config.toml
tie_word_embeddings = false
init = "uniform"
schedule = "wsd"
max_seq_len = 512
max_steps = 7459
dataset = "wikipedia_en"
MLP neurons of a small language model. Each row is named by its layer, matrix (gate and up: input weights; down: output weights) and neuron, and shows model dimensions 160-351. Each number is 500 + 25 x the weight over its row's rms, rounded and kept within 0 to 999. Numbers have three digits each. A neuron's up and down rows have the sign that makes its largest values positive.
Before each neuron's rows, "fires in" lists the words (lower case) most often at its 100 highest values on Wikipedia text that the model never trained on.

fires in: "was", "is", "had", "are", "by", "has"
L3.gate89:486494499497516442499537512558516507504537520546523495502471528496510486523492551529499515535545478524502455488494492547500490480488508506460491482480493502498514502533525498463530469499489478484506482482474499493451508487526503508550521475468495500518494500518488500555490495498535530504488475530494508506492492482493492482492511486510477498507491537487553509502481487525506533532526547520480520468522496492519485471517499484488476510498444465471534500534460499527533476518515500482454478481483514488555512504501501515518448496522474487515499484513506506506524461503522525509
L3.up89:565541523483507521523516493503498560497505570521511491519485484514518480488449462473499510491522530519519466460493525476513476512483476505444531476537506500497497464499462460485468511476470502529510498505505482565534485476497517463473504480481513479485490489516486518527481488529522497489479516497487532497492515515465526526493522507496498494509498486520489526517470491468465483512546461497480532520481502522520502491489493456494517517460503506548525507527458515465505494508466498451472500463489460502475461477537438495521455534463467471529497476521491554451458506487510536496
L3.down89:560519478488520480467478484489509526502457534518485475521469498512493512510460460486490487542541515514486532567492510509487467507502503527479556483531477501541520517545474483510461509477514483501478475449553471492480529480449487529486500525510560501533474499492472482492490524537467484468530533467491486526501527536505518500490490506493534498481549506512490501529539511469485497504522502507478527480499517493509493537534509473499471535534466546496514492484465542515550523519505504487439475496477477548501472473487472449526490541480478503517504458475513514492489524490518518494

fires in: "in", "it", "there", "number", "when", "at"
L3.gate549:510506514460524510540463500507495541564509533506514524465476508503514526512502501559482489486520509521518478524530471475486516472533473512484464464478478506512470489460458561472477486501483496492459522475483469456495455534505489516521480488492478474511521491490480476502471457453447527505493459489445513480528494476546545532512491472509513494478554543445509509476515537451475488487510515504491452494487465502502487494492523503521456484485536466494507478483508513488491485481488478524504487532486498504465518489521485488487521467510506453509473544522493503511503419512490525472
L3.up549:503505505519529528501505469506497508512552478460473480504490479492486515471513441513506455554521518452518528527484485502518474540504511480465455484480490549519531489522478529500524528509520497497499501554491498518492466470498485517503515463498545527532516487441509510471497509496514482515479501468477512459525513534487531482487512503520505493465519484526548473516479487505507510496474470550492478479472521467521458476475501495499462479560516483508537519498422510479505486508529521454458492500541511517518486539455531453509505506476459501495499526475521532524484517496464530476
L3.down549:492519489498492521474485538497456481499494453460546478490523413525512500487477516546517515509545489511466491508535515565445456516478511491517512498489492495480510518497457517490483531487499528490483524527469472504519496478452440518508529489457468503466492462512507527519490495494527525479516500484518512477522536523445507494513512491537513511498515463494523513512463528504513515509496511506494507513485483501538473545504505473517482474518505506546462490513517496486494514520461468472441509524479579498471549496522486490479518547504491478513458518501450534463495479520444506483

fires in: "to", "back", "2022", "retirement"
L3.gate651:503527527473465572501512544512530527478494503501464506560505500512512527462490507493515521502494505482536512510453499484481487514535517519545483435467490520513481517498530521455494515466463495518507510532472498521515524443500509492514516530508478507487481467510512492528526488536504466490511510460535460521490485503488500559486459530472523517478514506508535500542451534489472485512498534487511455527476510549517461532501501478495514553505471513454498519529465487537481499521483503472518567482507529488518493513481521524494438474487473477484491526486497453523501486507479514505
L3.up651:524478451509520470505512506484515542468526529504469518525475479522447467510471491449478510505447459475521507464533465499498485474549503515538451477520464440500501474545510487484488489463498505505543478502478502476527487521473518481534500525497464486505490505528499499496526524487517467511485480520468556524498501531466514509512515496466473502520509500462531483477524519507492484519474523503485527440506507514512492479530463464471492509463510513511485507471524521486536460513517483516520487469490512495528466467486448496499502489493492516533491492505505500534451509537480526513
L3.down651:468506529501494503471490522481547507507439512508500539494491492545490499426558510500491486485509529497531514534514508505506512527524516528474471485508508522479500512439501513510474538488488516503513487500513468479502468498482538531478486527487499487511507475485485567497505516481513469487516525517493486488504512453475493441473510541471485498504526494497464537468536552501538522496498452460529469486508518507554515536485492441477470461520512533479482483504465476463536486464489469502540503502502466484512470535512522487526506501482488476454516500546492473515494512534481466474

fires in: "at", "of", "in", "to", "for"
L3.gate504:537477486510503536515503433491480453526511475470520529465500549516540437454479539527507481503499546479457505494491450489544517474494488479460527513523445477500504497482498464505516489490482481504498505507480501489497532519464510505504526470503486510510534494483494460452532490543504452498511496524479507484485491470528528512504534528483509527488497500517471493475546495513559499498534483492494477520514456493511490507514495481536510504496516487534497484479494485462484458504525517564537534498492505537496503541546494542514509539538506527503507507448484530471504495503484496473
L3.up504:559476490501485498511479490568534482510481523459471544417514506533539478459489514496509434512529500501513508449475483480469500535497493504510505497475474478556506522499486503512498524468479545534499500498507492450512529501523511486479516495498501514483488465527491519482527446485514475492481558516510518458407503514482495500482541520497507536488464491459460415494521520542514511471475508549497490500505513518512530494499491469530491484507474459514484508507468448505492456464517449477468505527495490512514509526489542474501501514526530505492509500487499506489526514524500523512
L3.down504:528514525487557483502499487499516512539495520517525519520470538477488497511523457475487498477488513501484546482531507508508484501540538520502463499530485515501468514475545501471492460491523436535524478529499515491484470488494469522505491459487507527507491490490536524539543503547483492510483510492499466507499519496521494546491536528491501429549478514540507504492476516480516510535492492458541495536446511497493491478493520471531512482448461505507491495503499481481513446520479500528509501483549489522488532497500499514538467541532470530516465490530509521501489486458482553453

fires in: "had", "has", "it", "he"
L3.gate396:518520589547514510518465480529512525520503498503541460494442496475532513461490508525458519516524525501514506495461505540479475464465469549547498477512497497520500526519545467487503501576482546504495474492523517478502506499524459478496500482476498479504476509509507490491487517491505514470486516472497481495542474494488514535514482479506530524522478466496501494515478518529473564477477457468468473536534495525424518477459501495512506488516490460506491511505470479532488497545457510446510496504499525518478473486527506511529494532499489455527482459490517499504518468474518548526
L3.up396:560467516516478543503482530502453517492527475517499498457476460470521474507502509505521504512536506446554518443518516488522528491481529525544497502554546499486509490514502474514535504490440490509513505504524459505533504460485496463493512533567485486470461511520539492501523485521518510517505459508555526475542494522535522508493492516481502503524477497478518502525514528499496501565488475467470490518499524457534507571491479502523498499489494503497483501530451499474489517508519491489471470498497460503500488455500492490489468510462514481454483480521481461508537498492478489465
L3.down396:496530507511518492452513472513543448518427508527495478552496498551478516510489522527529567503512505509466527523542525520418502514517501535507511528503515526492508506523540479531480508511489500498537512519525543497453495492473468529516482474494477501520467503532578498475446470476512491501491501495497480494482524504459498514496513546478506464515505500501503507507483506508512502474487476492486537489516497522548471496483469521513516528501491512552488500476489504492445473523504492504504519484489447507487510452531473466505548495508530528529492506539480513491523474445516512517

fires in: "on", "from", "at"
L3.gate175:532501537503458529512560463509559521470504507446504527470516480490465535496542480481516465489490511518527480486499530468492490513490464485467530479498477492525481514518492499523489489485450502503528481499517475480475533495490539488500504496501454532481473506489505489479492493490497506519533506552435517487451502511468475494465514518523468481479489516509521529491496488525503446512528495505537499471506491497548432499527496509497465483499527498449485510515522521453483494425533498482499548489537467505499485513466500541488542528482472519494504562458511494538471479516471491485
L3.up175:470520494514494496448514521554477476489520499473458497477553506471523480500501478495506567503468532509506530498440464508533519520512524503491481503535497491499510483541482522522512494529526480541512510451532499471486511476510476496501476476536528507488481488500526511508484559499473481507495491494461507486483491519461500483480497471518536527514487441505505495521514543493486499463495479484489540478504522476524460500500481558519492482504484491534530486516495507538480493448500455479526542487497472489474516512501500455538521494508473527457479494484497523477473509463487473529
L3.down175:529515507523486532515481483491532466468464507529486501478518525477502510501490478524482449553490491526482484496518534487463501515489466518523515476472478462505488512551454528449474516506544502552505480482531502516487527512514522502503476454485482518491551504466513544527458465526505512515540544482476504481456479526520499489450490509459470493494492506510503483477524553507506512540496510503565446458538501555526470490512543495518457523508494511488559476508520433533477515496499527532477539494455498536510506460496500495522501526480517500495469520521501516487505486500534546477

fires in: "to", "or", "0", "can"
L3.gate134:495478490487492476493497505476519495548471513472470530501510422508515511512457495523482528508512508504523450488488500497547511520479475509458499463499506512512492487533497535459442545546488492478479509479491463495476515502506499531511533493493504525527523564472491494496510443524560476511511511502511524543550511523504500516504503519485500540493547499484504492483497522474514452513501506472503460487484509520487494474476472452482515503502501488506486548491498482508491481486488578471469493499489491449504504535514493527502497458478494496454494535515534508550503508510500484518
L3.up134:532481484499503497465463544516517522523540507530501473523510496467480501507524455523504484505521518463496494474511478520493508498506513518502541492518501506529509484492523492500490506492521509498529535534506511478505476469506522474491474508506486496452491523502519510509501589478453446467519524486501519520498491513488510490511532511535523493497466529523498477458531475504508487443501501523477492469453530546515466450507477516470481510512485505531558476508454520454536467469456536474490502492511509589542499517490543507516532513525457488512501495503495516465489501510559501519
L3.down134:500513511519503496525493464475544540499542486493472498541504533500460509471514505516513533457475488519504505450516496463511511530510474527480524524549470490552517531487472525535500499479485469492506498463469535503530456502469507509527481526532491524476495522492470531482462465526482447519512506479474480500546504546525506498525509481506505470513488502550554545532482532488503481493475498479495478474475502542513491495474496480500525547516477519494494470520520543519512493490509506509508510496480501459526536509468472506523486494490466481487557471522544437505490508517540452486

fires in: "with", "to"
L3.gate397:530504546491434536472513501533532531495508504471442543515513534483518510517471449506519515486524486489467504471499522500503459461566520500480518476499523469482479520490480467446470515477517512466472501461483477482485515539518488466505485543520512482465523505519458539484491523492506482457518520494493491472531491542537515492521488500513486504509509470509496474518516511456524507473497504510507510480531479512480465528469472482508478481509522487487562471499472516510497491494474507501550513515506477481466504516556557523502518519495527540531521457499537483519516534525526526506
L3.up397:517531470472509544482477499549547517526509481502483509512552487479534500516512435526495454494529514463507489507561520476505465466508482521547552496505518522474489560487494468467486482462458478567545500540563523512518500512499526501504451531492497505480498481503502449469479553489550504495483496458495478499491522521516512531540499459538497514524482482498494512489516491502511509490503501479456520478493533526527501477495524473518485455483487535520522478490465524478473501523487534463512507503498517501527501517509503490526506539500510559483550467480505512557505532516461521508
L3.down397:550494479514489522476484538473474469485535494497433498509493462462508520476520517527490514501500487488486491491484520485475480503496517521471505491497497497506472478472530500545525473493505505486501477503477506447477503494507492491502532479513518491476534472537495554519518550437535536469521515510477509453508510545482506532515532508464469508503543498465492489509486475541526490478486428535500525505484516518469490546511528475477474514510482508470497475483410478523496507479483441540521496561476472452508533485542519471509494501562498508444499476506547498501514509515509508501

fires in: "at", "won", "received", "on", "earned", "0"
L3.gate234:541507527463539519500504469476531453493529519492480517490475493491518535525501498508510493489499480489547506520495478506507494500537495485498514495465530460495514514448557483489513466464471509562517502457537522511465514533498469502450499455504497539456482492555473495461489506460520518483477516500497527512512498486496482451474491514548470529473454493484536492537487480517524525504542498507475542511533457498507483494511491486484499498473508503496517524509497497483490461489471522496484506480506480523503520518491506497463484442512490526464552537537482473536525473520513489504
L3.up234:543469528490481503474486466503532487504514493474475454485503475464501475505525496504530529542490470496523501481526460515558499552505493489527475496492509486532467504448516532425498502483491488482480465473478501508464490478523490461489482521501514485527473524477477528502538458434487479488494505480507478521532497510472484545495502527522495508480522461459505437502502500527501494527534484526503415522509523470475467508490462487480527459490558520507522495537489552515466518478529476504484515519476508500503480466517485514482499453489543479516510480491509505461475519498540502448
L3.down234:500481532509503497538526465550547530496489511485475484515502568493491533486481495464487513495514498481520514513482463481464539543532501497499526544498517475520532536531506528477454493516517494511499501488512473503479464525486471488472474469481530485462513526509512523526507459540504491464478499464482493515540507494515532510503517524555508491498504449492543513527471526482506540499467541581499462536540492497507510487503466504524479489484542529515469484488502489507515497503487515470561499495510514532510453458516474422491491497489517488519515461501497464489509466528510514501

fires in: "under", "was", "is", "left", "at"
L3.gate161:518515498476487476494491515505542513496466483545521495517545507470498461482467530508494475466525506468504513449530506488556470515504527451477516503461474471478483538506460513518518531524467466494515465424489519510440474487495485505529476483493493513507462472510513474543500491484489505485507474482493514527510479490518547459512501462481505523455497548459463509531469483476518498502537480513493477499472493501483522518496505489469506509514498467488457491516526516508506455462492440524468523478483483511516539495479449484468483506533466511505498495485478472528471502572522537486
L3.up161:491502522481480553506519491531504522444486504491458464498479510472456522522493467498498559501515519511526513523528499512509513476496512523526533511529488509489473470536428509525482504518478488458504531498486531509547513521473519484491505503455495511471505512513518450609489526476511504511480501482509559509536462508467550468504464524510464485494510513506508475487503452456503540540509500471495517500506484532502498526531470503496469446570517528519504525535502515489505493487515527510545534493520522503529477532496490485499513494521486527525494508514504474481478499523522471448
L3.down161:532488505469513500549514478539497504497489499498489489501468514525461499489484513490512484460497480492558489469513458525539484505480455532508536485518525529483466517527495552526509471495489510518501511467462505515554517509477481514530536519486533471480525502500514480532463533507508506494493527508506534477490459490500487462497511458466495494522464522520495486499520460530489467442513511491494479547518494466467486495508546435506469451524550489571519520490510514474506506516536532528533505519522474537460491495482526539479521516506506533524479443489509504489503474523506468496